Part of a small language model's weights: vocabulary 13170, a variant of Muon for these matrices.
MLP neurons of a small language model. Each row is named by its layer, matrix (up: input weights) and neuron, and shows model dimensions 192-287. Each number is 50 + 12 x the weight over its row's rms, rounded and kept within 0 to 99.
After each neuron's rows, "fires in" lists the words (lower case) most often at its 100 highest values on Wikipedia text that the model never trained on.

L4.up3035:51 35 65 46 40 38 38 62 39 54 41 49 40 42 56 72 48 58 47 73 43 56 57 21 39 64 40 49 47 37 52 57 63 52 71 58 39 31 56 40 50 68 60 54 63 47 16 59 57 65 46 36 48 47 42 50 55 49 67 61 41 62 51 44 92 55 47 60 64 70 24 43 53 27 44 49 44 60 48 33 56 62 74 50 69 56 56 64 54 42 64 54 58 69 53 46
fires in: "of", "from", "by", "for", "to", "in"

L4.up1382:58 47 36 38 67 61 39 63 38 61 56 77 53 60 41 52 73 57 49 52 53 54 42 39 63 50 52 51 77 55 48 78 41 52 37 54 68 46 56 45 33 64 54 44 43 47 75 54 47 23 53 33 41 47 64 35 42 34 49 49 59 45 56 45 36 46 39 67 59 56 39 57 65 55 48 43 60 44 53 50 65 54 43 53 59 35 65 39 25 54 53 62 36 64 60 58
fires in: "and", "as"

L4.up3069:42 48 36 49 47 46 53 44 65 64 54 48 65 34 42 52 46 52 40 42 23 28 47 45 45 68 36 50 49 43 74 59 46 62 62 77 45 51 48 41 37 50 53 66 47 50 52 39 56 33 45 65 43 60 70 48 52 34 44 50 33 56 45 29 51 50 73 48 71 59 60 44 51 62 67 38 57 61 57 33 50 66 22 53 32 44 48 49 54 56 44 32 49 39 20 38
fires in: "and", "when", "or"

L4.up2071:40 48 44 51 71 31 50 70 40 65 62 50 37 56 75 49 79 53 73 68 45 63 50 47 50 39 46 64 62 31 60 51 64 56 52 31 59 69 33 33 71 29 48 57 75 54 59 54 53 54 43 37 41 53 37 53 54 38 61 45 45 53 45 61 51 51 43 66 51 44 59 45 40 48 52 46 48 41 62 50 46 72 52 57 54 27 58 41 55 71 44 54 50 46 44 54
fires in: "for", "on", "in", "to", "of", "the"

L4.up600:46 47 54 58 35 42 67 37 47 61 50 60 53 33 55 58 47 45 61 69 44 51 58 59 54 58 52 58 34 52 37 55 12 42 32 45 39 52 35 36 37 38 60 50 47 51 62 46 37 31 39 49 35 60 43 60 52 61 61 58 34 30 37 61 59 64 65 34 43 62 47 44 51 52 72 50 77 36 64 59 67 50 62 49 55 41 44 41 49 40 40 61 53 33 36 48
fires in: "at", "of", "in", "from", "during", "entered"

L4.up1402:45 60 66 42 35 63 33 41 42 69 42 53 33 45 42 37 46 66 27 59 69 46 55 56 52 46 48 54 70 57 44 50 37 51 28 65 40 53 31 39 40 50 29 41 15 44 43 48 54 49 53 55 34 56 32 56 72 47 51 44 63 41 56 35 49 40 54 55 42 51 53 79 64 58 53 34 56 40 42 59 43 53 36 38 34 64 55 66 50 28 46 63 49 41 46 54
fires in: "is", "be", "more", "are", "was"

L4.up329:31 52 48 30 25 50 46 29 64 32 46 37 29 69 36 48 54 46 61 22 46 37 55 44 47 70 66 56 38 46 48 75 48 49 48 55 55 52 54 55 56 49 52 59 40 59 50 44 41 38 46 54 67 44 55 44 41 51 49 49 42 56 59 53 61 39 56 61 51 64 50 50 64 61 48 49 61 43 37 61 46 57 60 62 46 24 39 43 53 14 54 62 48 67 31 34
fires in: "its", "some", "one", "as", "to"

L4.up3589:50 58 54 70 53 45 63 16 58 62 51 60 36 65 58 25 78 53 24 46 72 48 61 54 63 61 30 57 38 75 58 38 37 39 39 50 40 27 41 37 16 63 73 51 43 49 67 48 46 21 49 45 59 46 45 61 38 43 54 43 50 42 54 58 83 57 47 66 63 52 29 52 58 61 58 47 46 29 45 57 61 52 59 59 41 42 66 54 41 50 60 47 51 61 57 66
fires in: "of", "in", "temples"

L4.up3604:84 52 58 54 71 54 45 48 58 57 46 44 62 47 56 58 63 46 74 48 37 27 76 67 53 48 49 59 74 64 50 47 44 52 57 59 45 59 57 54 70 48 40 52 39 74 44 41 49 60 52 58 41 60 55 59 51 61 64 46 72 45 64 26 58 55 64 61 40 63 46 61 52 45 32 55 48 55 55 49 53 51 66 41 46 34 42 54 56 26 37 76 45 38 56 47
fires in: "a", "to", "an", "that", "new"

L4.up1508:72 75 48 46 67 38 17 47 58 54 41 47 39 62 53 58 26 46 54 75 55 42 17 58 64 70 40 72 46 37 48 59 57 45 46 47 72 60 36 56 66 51 55 71 39 59 55 45 73 60 57 47 48 48 43 52 56 49 57 49 41 48 60 48 63 59 71 64 61 62 57 56 58 53 33 74 64 57 56 50 31 54 37 22 53 52 40 58 49 48 58 54 50 36 62 62
fires in: "and", "of", "to"

L4.up3680:62 55 55 36 63 53 51 61 34 46 66 45 54 52 26 31 65 56 68 54 49 53 51 59 54 30 34 30 37 56 49 54 35 58 40 46 36 30 44 53 40 74 34 51 52 40 57 48 38 47 47 57 56 40 48 57 43 52 71 45 52 53 41 72 53 56 60 58 36 87 54 46 58 49 79 69 76 44 60 70 53 49 50 44 65 59 52 47 36 64 36 72 42 51 47 45
fires in: "as"

L4.up3582:56 47 27 62 79 49 62 60 59 68 54 54 72 35 77 55 80 44 41 53 56 42 52 65 53 38 40 42 52 37 44 57 62 54 54 24 47 55 45 51 67 60 60 45 66 34 47 76 31 72 48 37 48 62 54 45 59 41 53 63 50 44 59 53 46 53 49 42 68 60 26 31 53 35 66 53 35 54 67 62 65 61 44 69 57 34 45 41 59 51 49 44 53 76 59 61
fires in: "in", "from", "at", "to", "on"

L4.up2150:57 44 48 50 54 47 50 41 64 37 43 29 44 40 52 62 67 57 61 49 49 64 52 53 39 42 33 65 30 54 37 47 68 56 46 40 45 63 82 55 60 53 38 38 61 45 32 60 21 56 47 39 46 66 45 44 71 80 49 68 42 57 42 27 40 34 41 54 37 51 76 34 59 53 49 41 49 56 50 47 32 53 35 42 28 49 59 42 49 68 38 61 48 26 21 71
fires in: "which", "to", "that", "what"

L4.up30:22 56 45 31 51 33 59 48 46 39 45 61 22 55 41 71 78 42 55 74 46 45 43 27 73 79 53 54 41 41 53 42 49 57 60 46 64 30 53 57 65 64 51 65 48 42 48 49 65 52 55 53 52 47 28 54 46 57 46 39 43 61 30 61 46 57 50 43 50 58 48 31 48 66 43 53 66 57 67 61 47 71 86 42 64 58 35 50 45 32 54 58 41 54 34 72
fires in: "by", "the", "for", "der", "left"

L4.up184:64 34 44 53 54 34 69 41 70 52 47 44 54 75 41 60 39 51 53 36 33 75 67 30 58 53 59 47 39 55 35 52 36 51 37 51 48 40 57 24 42 69 81 53 52 79 48 44 35 34 37 37 50 49 63 51 62 46 42 48 46 72 44 65 47 35 43 33 71 14 39 44 61 60 58 68 36 54 63 35 46 60 59 43 45 39 53 50 44 32 50 35 30 46 60 49
fires in: "of", "for", "now", "by"

L4.up1243:36 56 54 64 53 62 66 46 51 46 70 43 60 41 22 57 53 33 60 41 56 48 40 11 51 66 88 44 50 59 55 20 29 53 26 40 60 40 44 47 59 43 51 44 36 36 56 46 48 36 30 63 53 51 49 72 56 55 42 45 43 61 57 27 48 46 25 39 46 53 45 46 52 44 55 50 50 57 50 71 35 60 42 40 48 68 40 34 66 39 42 53 60 38 56 34
fires in: "in", "by", "to", "of", "re", "had"

L4.up3113:57 66 46 47 45 58 47 40 53 44 27 71 38 51 46 46 56 53 63 41 50 39 58 42 40 42 45 34 63 74 56 39 48 67 38 51 69 63 25 43 35 20 61 44 41 59 75 65 40 54 43 38 27 46 38 57 39 59 27 46 41 54 40 38 41 80 53 55 51 40 44 38 58 54 50 25 34 54 48 60 43 39 25 60 42 31 58 53 57 69 45 38 52 39 41 76
fires in: "in", "on", "15", "2nd", "9", "1"

L4.up839:44 46 55 55 48 52 47 71 52 31 40 63 42 41 68 55 62 22 68 57 31 50 39 52 51 51 71 23 37 78 52 45 43 54 28 53 40 56 67 76 66 43 43 76 40 86 50 46 48 44 67 60 45 52 50 58 71 46 70 54 63 49 39 43 78 45 63 74 43 53 47 66 43 51 51 69 41 70 56 37 63 68 56 54 42 45 48 47 26 25 35 53 65 50 26 47
fires in: "a", "in", "with", "on"

L4.up1470:41 53 42 32 60 43 62 41 54 30 56 39 52 64 53 48 43 45 59 46 41 65 34 43 34 70 48 67 56 47 37 46 38 50 68 51 39 35 52 52 58 42 35 54 58 57 56 64 18 61 48 45 59 38 63 52 73 69 51 47 54 37 65 45 61 44 57 77 63 50 46 55 54 37 51 46 56 53 43 53 82 35 51 36 44 23 62 64 56 37 43 57 58 72 42 43
fires in: "a", "to", "lighters"

L4.up2406:26 52 72 59 47 50 42 39 36 59 43 57 48 50 58 77 66 63 24 58 33 26 59 38 54 38 57 54 46 26 50 41 47 40 69 76 54 58 56 31 38 57 63 63 34 42 54 43 56 63 65 48 77 47 33 47 49 33 43 39 65 59 59 77 68 42 46 41 50 57 50 63 56 38 62 41 62 77 77 56 38 53 55 42 61 52 43 55 45 52 56 47 62 46 52 55
fires in: "an"

L4.up1526:64 35 30 46 47 44 53 70 53 72 60 76 50 37 48 32 50 31 46 47 64 14 48 50 55 62 62 44 54 70 38 59 52 57 58 60 47 62 59 53 50 63 44 61 38 44 27 28 28 36 35 49 63 48 55 40 40 79 64 73 67 55 49 57 41 56 50 57 67 50 71 48 49 58 57 46 58 46 53 62 38 56 36 35 40 73 48 34 70 69 55 47 51 43 59 41
fires in: "he", "she", "is", "it"

L4.up544:52 55 66 34 45 55 37 64 37 44 35 35 47 50 49 48 62 48 52 64 40 50 27 54 56 57 37 71 46 63 66 44 36 50 52 57 38 40 35 72 80 40 64 38 50 38 74 56 55 36 58 42 47 55 60 54 53 38 64 32 49 31 21 59 42 39 63 59 71 46 56 63 23 48 64 64 60 27 48 52 44 51 35 61 53 57 50 37 77 39 60 46 62 52 51 63
fires in: "the", "each", "of", "by"

L4.up3567:61 54 54 45 49 35 54 30 57 39 52 51 48 48 63 39 53 33 57 62 53 42 40 45 55 56 53 37 40 42 41 37 45 48 63 57 49 56 62 43 63 54 42 41 76 39 32 54 39 67 72 65 50 79 46 54 56 88 69 58 46 41 58 43 26 41 72 41 19 28 66 46 57 33 30 45 54 29 18 57 50 55 63 75 64 54 49 34 36 46 53 34 45 62 40 66
fires in: "and", "to", "pitched"

L4.up734:60 36 51 36 37 55 30 43 52 45 58 69 58 57 52 31 55 58 55 36 66 30 59 43 59 43 65 67 30 55 53 31 40 50 62 68 64 36 60 47 60 42 62 37 62 62 56 49 52 37 56 42 62 43 35 51 46 65 46 39 27 57 35 41 45 51 54 71 48 56 42 40 45 46 41 52 52 62 39 60 53 48 60 70 46 45 43 59 61 39 49 56 51 22 63 61
fires in: "best", "for", "to", "with", "as", "most"

L4.up3396:50 48 43 62 20 57 46 49 54 64 54 50 41 50 61 36 63 52 28 54 42 53 52 43 38 65 49 45 50 40 60 32 30 41 61 45 85 55 58 52 52 62 46 47 37 36 67 63 58 24 65 45 34 53 56 57 61 31 59 62 56 64 56 51 34 43 16 32 41 40 90 77 68 37 48 64 51 44 53 58 68 58 33 44 45 54 51 33 46 39 52 53 44 70 43 60
fires in: "and", "is", "album", "be", "are"

L4.up1710:44 68 57 55 57 63 50 52 61 48 50 58 39 42 78 62 64 35 59 66 30 73 53 59 48 41 43 66 25 52 53 49 56 59 62 90 27 36 49 66 65 51 28 47 44 63 57 49 64 59 52 55 50 70 49 47 41 35 56 47 38 55 49 55 45 54 66 36 50 54 40 44 54 48 47 56 48 46 64 55 18 79 46 64 43 40 66 65 46 38 56 51 60 36 34 53
fires in: "and", "but"

L4.up3727:71 49 30 38 33 60 53 54 22 42 56 62 51 52 61 39 43 55 41 68 62 28 51 26 60 49 48 52 38 53 40 46 72 55 55 55 45 58 23 47 47 59 61 45 40 62 45 42 55 35 35 65 75 36 14 65 60 52 33 58 52 54 67 32 62 42 38 75 72 80 60 44 45 55 36 42 44 78 44 52 44 29 41 27 50 44 44 59 55 49 30 60 50 77 30 48
fires in: "with", "of", "from", "between"

L4.up195:51 45 41 51 49 74 66 64 64 39 43 51 52 64 28 42 51 47 54 37 22 62 47 52 59 34 46 58 33 58 46 46 75 51 56 40 44 48 52 57 65 42 23 50 45 58 49 49 42 51 20 64 56 33 42 37 16 58 63 54 47 55 39 37 58 49 45 65 64 54 86 47 35 37 27 31 59 63 51 57 38 47 67 76 37 53 50 47 49 66 51 37 68 59 63 71
fires in: "the", "a", "his"

L4.up2661:42 47 59 34 46 65 51 51 35 47 50 37 51 33 45 45 46 75 27 50 54 30 39 37 43 39 44 74 40 55 48 65 55 60 42 55 41 49 43 65 76 50 24 46 73 55 58 68 52 38 53 65 39 41 57 57 67 65 40 54 57 65 30 45 44 54 54 64 65 43 67 55 56 47 53 45 58 62 43 60 41 59 40 37 34 42 40 48 39 46 47 42 36 52 64 55
fires in: "and", "against", "of", "to", "on", "or"

L4.up379:37 58 44 60 42 60 43 58 47 54 51 55 21 62 78 29 61 62 56 40 37 53 53 54 55 55 35 25 50 59 36 48 58 42 52 34 25 57 67 65 56 36 45 56 51 54 54 63 36 58 54 42 55 44 37 30 46 50 62 57 38 62 44 60 58 38 58 64 45 60 60 34 47 46 67 54 49 57 66 38 28 61 47 55 42 56 43 51 44 53 59 46 53 50 18 64
fires in: "as", "in", "a", "for", "under", "of"

L4.up1176:20 32 51 35 70 54 36 72 25 59 57 48 54 56 49 55 56 47 56 71 63 44 52 78 55 56 51 59 61 31 67 23 40 49 44 38 56 53 36 52 45 49 56 48 60 58 66 43 68 33 45 32 47 41 48 56 42 49 66 45 45 50 52 55 51 62 63 39 72 55 31 32 44 37 53 53 71 51 69 38 69 56 60 57 68 58 39 52 32 62 51 42 48 38 32 47
fires in: "on", "in", "of", "along", "from"

L4.up543:61 64 39 63 36 50 48 51 36 51 53 42 32 63 78 50 59 37 32 27 47 31 40 59 57 34 47 61 57 49 36 50 43 36 48 71 53 50 27 48 47 35 48 35 36 39 48 48 36 32 43 54 14 40 48 63 53 34 42 54 88 34 64 42 33 46 51 37 39 45 66 53 58 61 56 43 24 34 53 42 39 54 44 45 70 51 56 54 46 43 31 56 58 54 54 56
fires in: "is", "was", "be", "to"

L4.up2872:63 39 36 82 45 49 59 54 50 41 49 62 60 65 49 57 54 48 38 47 53 57 62 52 54 45 49 50 58 51 40 46 49 52 69 63 44 54 75 49 58 85 59 36 53 39 43 59 56 45 39 82 53 64 36 51 34 45 40 63 50 52 41 41 32 24 42 25 63 41 56 63 69 47 51 60 53 45 35 74 51 42 40 46 27 45 59 62 42 33 75 62 58 56 43 48
fires in: "of", "the"

L4.up659:53 45 44 44 41 57 50 62 53 44 53 53 56 42 41 65 43 48 51 47 55 53 30 44 30 61 43 57 39 50 64 46 50 46 46 24 48 53 49 59 27 42 47 44 48 57 47 61 38 49 47 45 54 57 59 42 56 53 35 59 63 65 50 46 60 53 46 57 57 47 18 43 43 43 67 68 56 49 44 40 38 65 38 55 66 39 62 39 65 52 54 33 54 66 74 53
fires in: "to", "of", "for", "without", "by"

L4.up955:62 54 51 57 46 40 51 61 61 56 50 41 53 60 57 63 43 36 41 42 39 65 35 47 51 34 49 51 47 41 60 57 52 30 71 30 55 37 52 61 42 42 23 37 61 33 50 47 49 49 48 43 25 60 50 53 61 75 47 50 67 60 24 45 51 60 46 63 69 64 36 65 46 56 48 32 47 38 56 51 49 46 50 35 60 55 59 33 49 40 47 54 32 50 53 61
fires in: "of", "was", "is", "record"

L4.up3299:52 44 44 58 51 54 30 44 33 50 50 57 47 57 66 28 70 38 49 56 52 46 53 46 54 32 49 61 49 40 48 61 59 55 48 60 52 50 59 51 49 40 36 51 61 47 69 56 61 61 58 51 49 39 54 55 72 49 45 50 44 39 75 33 37 50 53 46 66 57 63 69 58 43 30 69 45 69 46 53 59 32 46 42 60 44 38 51 33 51 43 56 44 58 72 46
fires in: "however", "after", "following", "and"

L4.up2657:76 55 62 74 48 43 62 38 53 41 41 54 41 70 53 52 16 30 30 56 52 53 36 42 59 50 48 35 46 56 32 63 26 53 42 49 46 36 42 39 38 47 58 52 51 53 40 56 61 24 58 66 48 64 51 54 66 29 36 21 59 52 25 55 67 39 60 47 58 21 48 41 53 65 37 50 44 49 43 73 46 37 43 45 55 52 60 50 53 36 64 46 48 43 47 46
fires in: "was", "took", "to", "for", "taken", "from"

L4.up3545:60 37 51 45 69 54 61 50 37 57 62 55 37 33 60 40 39 50 70 31 60 58 55 53 16 59 33 48 57 67 31 45 61 53 42 22 41 51 61 61 41 40 59 37 72 38 46 75 28 60 68 57 55 44 26 55 53 42 67 63 39 55 25 66 46 51 69 41 49 54 53 58 53 46 53 39 51 74 48 59 39 43 47 38 36 54 64 34 58 54 36 48 53 53 59 65
fires in: "to", "place", "in", "out", "up"

L4.up3001:38 56 51 50 47 29 52 57 46 59 51 64 52 58 53 49 35 63 61 42 53 54 63 58 32 77 29 34 39 60 61 13 51 38 35 69 58 45 32 33 49 39 45 64 57 73 55 56 77 62 42 32 38 36 49 54 47 61 40 24 47 50 60 25 52 48 40 32 48 60 56 46 38 48 50 53 43 49 48 44 51 34 54 45 55 44 50 47 42 51 49 68 63 34 41 53
fires in: "of", "the", "for", "up", "to"

L4.up1026:50 54 31 59 53 32 50 56 49 72 60 46 33 57 58 68 49 35 50 35 42 46 45 44 47 64 48 66 41 69 46 50 69 51 29 41 60 46 46 40 44 46 61 42 31 54 48 41 36 51 83 36 64 43 27 34 71 57 36 61 61 46 71 34 44 37 67 57 54 54 41 57 54 27 48 43 43 29 50 68 40 60 37 45 53 50 54 47 47 65 30 55 56 50 44 51
fires in: "would", "to", "will", "kovil", "t"

L4.up1875:58 55 49 51 53 38 52 28 49 44 48 76 61 50 71 41 48 84 50 35 51 59 38 53 48 67 37 52 48 49 65 64 46 47 56 57 28 32 45 62 52 36 51 40 44 52 43 40 64 61 40 52 52 48 56 55 60 30 42 34 54 63 52 69 49 35 66 69 55 67 36 59 37 53 47 56 47 60 30 52 58 61 54 67 47 17 42 45 61 35 45 19 56 59 58 49
fires in: "of", "to", "in", "off"

L4.up3687:43 39 73 54 49 47 16 55 41 46 33 49 44 21 61 44 72 40 48 55 63 52 53 66 53 67 39 56 54 46 53 51 75 48 32 50 54 31 47 45 37 30 46 28 75 43 58 61 58 37 37 62 40 54 42 42 53 32 71 29 65 66 46 56 53 48 34 44 36 68 51 54 56 43 61 63 52 73 54 64 36 51 39 45 68 50 46 67 53 46 42 63 39 68 68 51
fires in: "at"

L4.up402:47 58 37 46 64 60 40 47 52 54 52 59 55 73 49 76 52 48 58 40 29 44 61 43 31 61 54 51 46 61 42 54 58 22 48 58 43 30 77 40 55 60 58 41 29 54 39 62 51 60 42 72 66 64 59 50 42 57 55 54 53 26 51 46 45 45 58 47 50 25 68 65 55 49 30 43 41 31 58 35 56 58 40 51 59 55 44 48 61 34 45 56 43 28 37 59
fires in: "the", "and", "by", "of", "who"

L4.up1847:51 37 42 49 34 52 71 49 70 58 51 43 48 60 59 25 53 59 49 47 38 50 30 45 60 57 40 61 51 49 69 66 49 44 59 66 60 34 35 50 28 42 54 65 52 41 58 42 54 60 39 43 35 48 37 77 54 50 39 54 57 46 38 80 57 47 60 57 40 54 55 54 66 49 40 46 46 51 31 44 44 50 36 66 28 59 29 50 58 56 63 41 45 42 80 50
fires in: "of", "that"

L4.up3553:24 41 76 33 49 65 33 41 43 42 64 33 66 53 39 42 18 39 61 43 59 37 39 66 47 55 59 47 56 27 63 59 47 53 55 45 59 52 42 37 51 70 55 77 45 68 38 60 40 56 45 46 58 53 48 30 48 39 52 37 50 38 62 60 39 43 59 47 47 53 61 51 61 31 58 51 48 77 57 56 44 41 42 51 64 68 55 47 53 51 52 65 54 40 54 52
fires in: "an", "has"

L4.up2184:52 33 40 47 41 50 34 48 46 47 65 43 59 73 77 69 45 45 73 41 20 55 42 67 59 51 42 50 49 40 34 43 58 44 71 52 47 66 60 65 49 49 43 46 43 21 45 27 16 43 74 55 40 35 25 62 51 71 58 66 58 55 52 25 44 30 66 37 58 58 64 39 53 45 39 36 60 37 62 51 39 58 50 48 56 43 56 52 42 38 32 55 48 45 41 60
fires in: "would", "to", "could", "can", "not"

L4.up1140:37 37 65 37 58 42 45 60 51 42 52 58 27 60 58 47 49 51 47 59 51 48 59 61 53 48 46 73 59 51 88 54 42 49 42 33 63 47 42 50 33 63 35 41 36 45 55 49 57 47 31 38 37 32 47 43 67 44 47 41 63 48 64 60 56 44 44 52 62 36 52 36 52 41 59 52 36 57 42 34 63 53 68 58 66 55 57 38 46 65 64 57 27 50 43 47
fires in: "of", "and", "in", "for", "to"

L4.up669:49 61 32 46 54 59 23 72 54 48 36 45 60 51 33 70 52 40 44 51 48 42 62 60 60 45 63 62 32 60 57 37 64 54 44 44 60 69 56 64 47 63 49 51 63 71 65 41 59 33 37 39 34 16 51 32 46 24 78 49 45 71 32 47 77 46 64 51 52 32 58 48 42 48 48 52 52 49 62 62 60 57 41 22 45 51 50 56 43 80 19 54 55 27 42 72
fires in: "well", "than", "and", "while", "to", "or"

L4.up3014:45 52 27 39 34 47 57 34 59 44 34 47 49 55 52 22 51 59 37 69 40 49 58 51 38 61 47 67 65 54 48 59 65 52 72 42 45 58 67 52 48 41 57 28 61 45 44 47 52 47 47 55 53 42 49 36 70 50 51 42 31 29 30 49 56 53 46 38 53 40 47 44 53 39 40 53 44 48 55 53 44 55 53 42 39 35 54 54 47 43 35 39 37 76 44 38
fires in: "of", "to", "for"

L4.up163:53 33 73 34 52 67 52 39 53 76 52 58 59 66 44 49 41 68 48 38 63 48 34 45 43 72 50 49 66 54 55 81 21 61 39 64 60 41 41 32 50 66 43 68 37 56 57 45 48 52 79 51 46 35 64 60 65 38 48 60 46 50 60 73 53 55 40 60 50 73 45 51 46 37 49 46 57 51 52 43 80 40 56 51 40 50 43 62 44 34 58 62 37 55 44 37
fires in: "has", "had", "have", "s"

L4.up2811:27 44 49 34 67 56 50 61 29 51 62 50 39 52 53 47 49 55 52 37 55 39 38 48 53 62 22 23 66 36 47 59 37 27 63 60 50 65 38 59 59 38 67 60 63 69 55 44 42 62 48 49 55 50 57 38 67 41 49 55 67 33 46 51 33 38 70 60 36 54 57 32 53 53 66 50 26 27 30 62 50 32 42 22 45 45 53 60 28 41 52 37 35 44 52 45
fires in: "to", "shinda", "not", "t"

L4.up453:36 55 68 65 47 41 36 32 56 38 49 52 56 39 62 37 54 48 45 43 55 67 45 38 63 42 45 48 40 68 35 45 49 36 52 34 48 60 37 59 51 42 45 49 53 70 60 58 42 59 55 24 43 50 56 50 51 52 44 63 61 46 30 49 50 51 63 72 57 40 56 45 68 36 73 55 52 59 50 25 31 37 34 44 77 52 39 24 54 51 44 53 44 83 50 59
fires in: "in", "to", "by", "on", "at", "under"

L4.up3477:61 52 47 47 67 42 53 76 55 47 62 38 77 42 70 50 50 62 50 31 46 38 68 74 55 43 48 57 26 68 52 60 63 51 50 16 48 68 62 66 63 46 35 66 45 51 24 56 55 45 34 34 57 43 64 50 68 69 56 70 38 69 55 58 29 57 59 28 30 37 46 43 58 42 62 36 41 18 50 25 48 61 64 50 49 46 48 49 54 36 63 45 45 37 52 55
fires in: "that", "he", "it", "they", "she"

L4.up1385:62 79 62 48 57 50 34 30 31 66 49 36 45 57 39 57 42 43 30 53 30 41 54 65 67 59 41 41 36 53 60 46 53 65 40 62 55 52 48 48 51 40 12 51 39 54 55 56 55 41 40 53 34 58 46 57 52 42 35 50 45 73 42 63 47 53 57 57 51 36 28 47 69 36 57 42 45 57 45 76 28 54 54 63 45 56 63 61 63 71 47 55 42 44 47 66
fires in: "and", "as"

L4.up1815:64 46 42 81 54 57 54 45 60 39 47 28 48 40 46 73 62 39 42 70 44 75 55 50 47 47 69 33 49 63 57 46 45 67 36 48 47 50 54 54 68 63 53 28 41 42 41 39 50 54 41 42 60 67 48 40 56 62 68 56 50 70 51 32 65 56 36 35 44 41 48 45 38 46 50 41 52 46 39 73 46 76 51 70 60 59 59 59 51 56 54 55 63 45 63 28
fires in: "that", "by", "to", "between", "from"

L4.up3226:54 52 35 48 45 59 42 38 64 56 57 31 60 66 57 54 66 56 38 63 47 43 46 30 41 36 51 55 48 59 55 47 48 46 54 54 54 67 35 46 45 46 56 39 43 49 52 58 35 75 37 71 44 77 52 52 37 64 36 45 55 49 36 49 48 29 83 27 53 43 30 59 39 55 40 38 35 40 45 56 38 38 21 52 48 48 63 67 44 36 45 69 54 45 62 46
fires in: "to", "the", "helped"

L4.up1997:66 30 43 52 42 48 54 61 50 44 55 55 42 40 55 33 44 65 42 42 57 54 50 29 40 53 55 50 50 38 56 39 45 36 73 59 48 37 54 36 44 40 49 46 62 41 62 22 60 63 73 64 46 20 47 49 42 56 47 36 60 52 56 40 65 46 50 65 79 56 62 65 52 48 41 50 37 68 53 35 54 70 64 63 39 58 80 33 81 54 39 73 61 62 40 44
fires in: "of", "the", "his", "their", "to", "its"

L4.up3473:74 59 40 26 65 44 55 53 39 39 42 35 55 53 75 53 71 34 71 42 48 59 55 40 43 37 48 40 47 25 36 39 52 51 53 54 47 56 24 61 54 28 25 56 49 51 45 65 63 74 54 62 50 51 34 38 51 61 46 52 69 43 45 50 53 55 54 53 64 38 50 67 47 48 46 45 42 28 71 63 68 54 59 36 48 51 34 33 42 74 33 41 57 53 37 52
fires in: "from", "of", "the", "for", "it", "a"

L4.up274:57 57 52 34 71 50 41 51 42 35 55 53 58 66 77 50 36 55 47 64 51 62 42 36 57 69 51 58 56 57 82 64 62 42 48 56 61 59 59 44 77 40 51 54 49 57 60 52 43 33 39 42 62 56 54 35 37 59 37 34 62 23 35 54 44 58 45 58 68 48 38 65 57 49 56 62 73 55 54 68 44 44 42 45 33 37 41 52 53 57 36 44 41 33 76 50
fires in: "of", "the", "to", "game", "out", "on"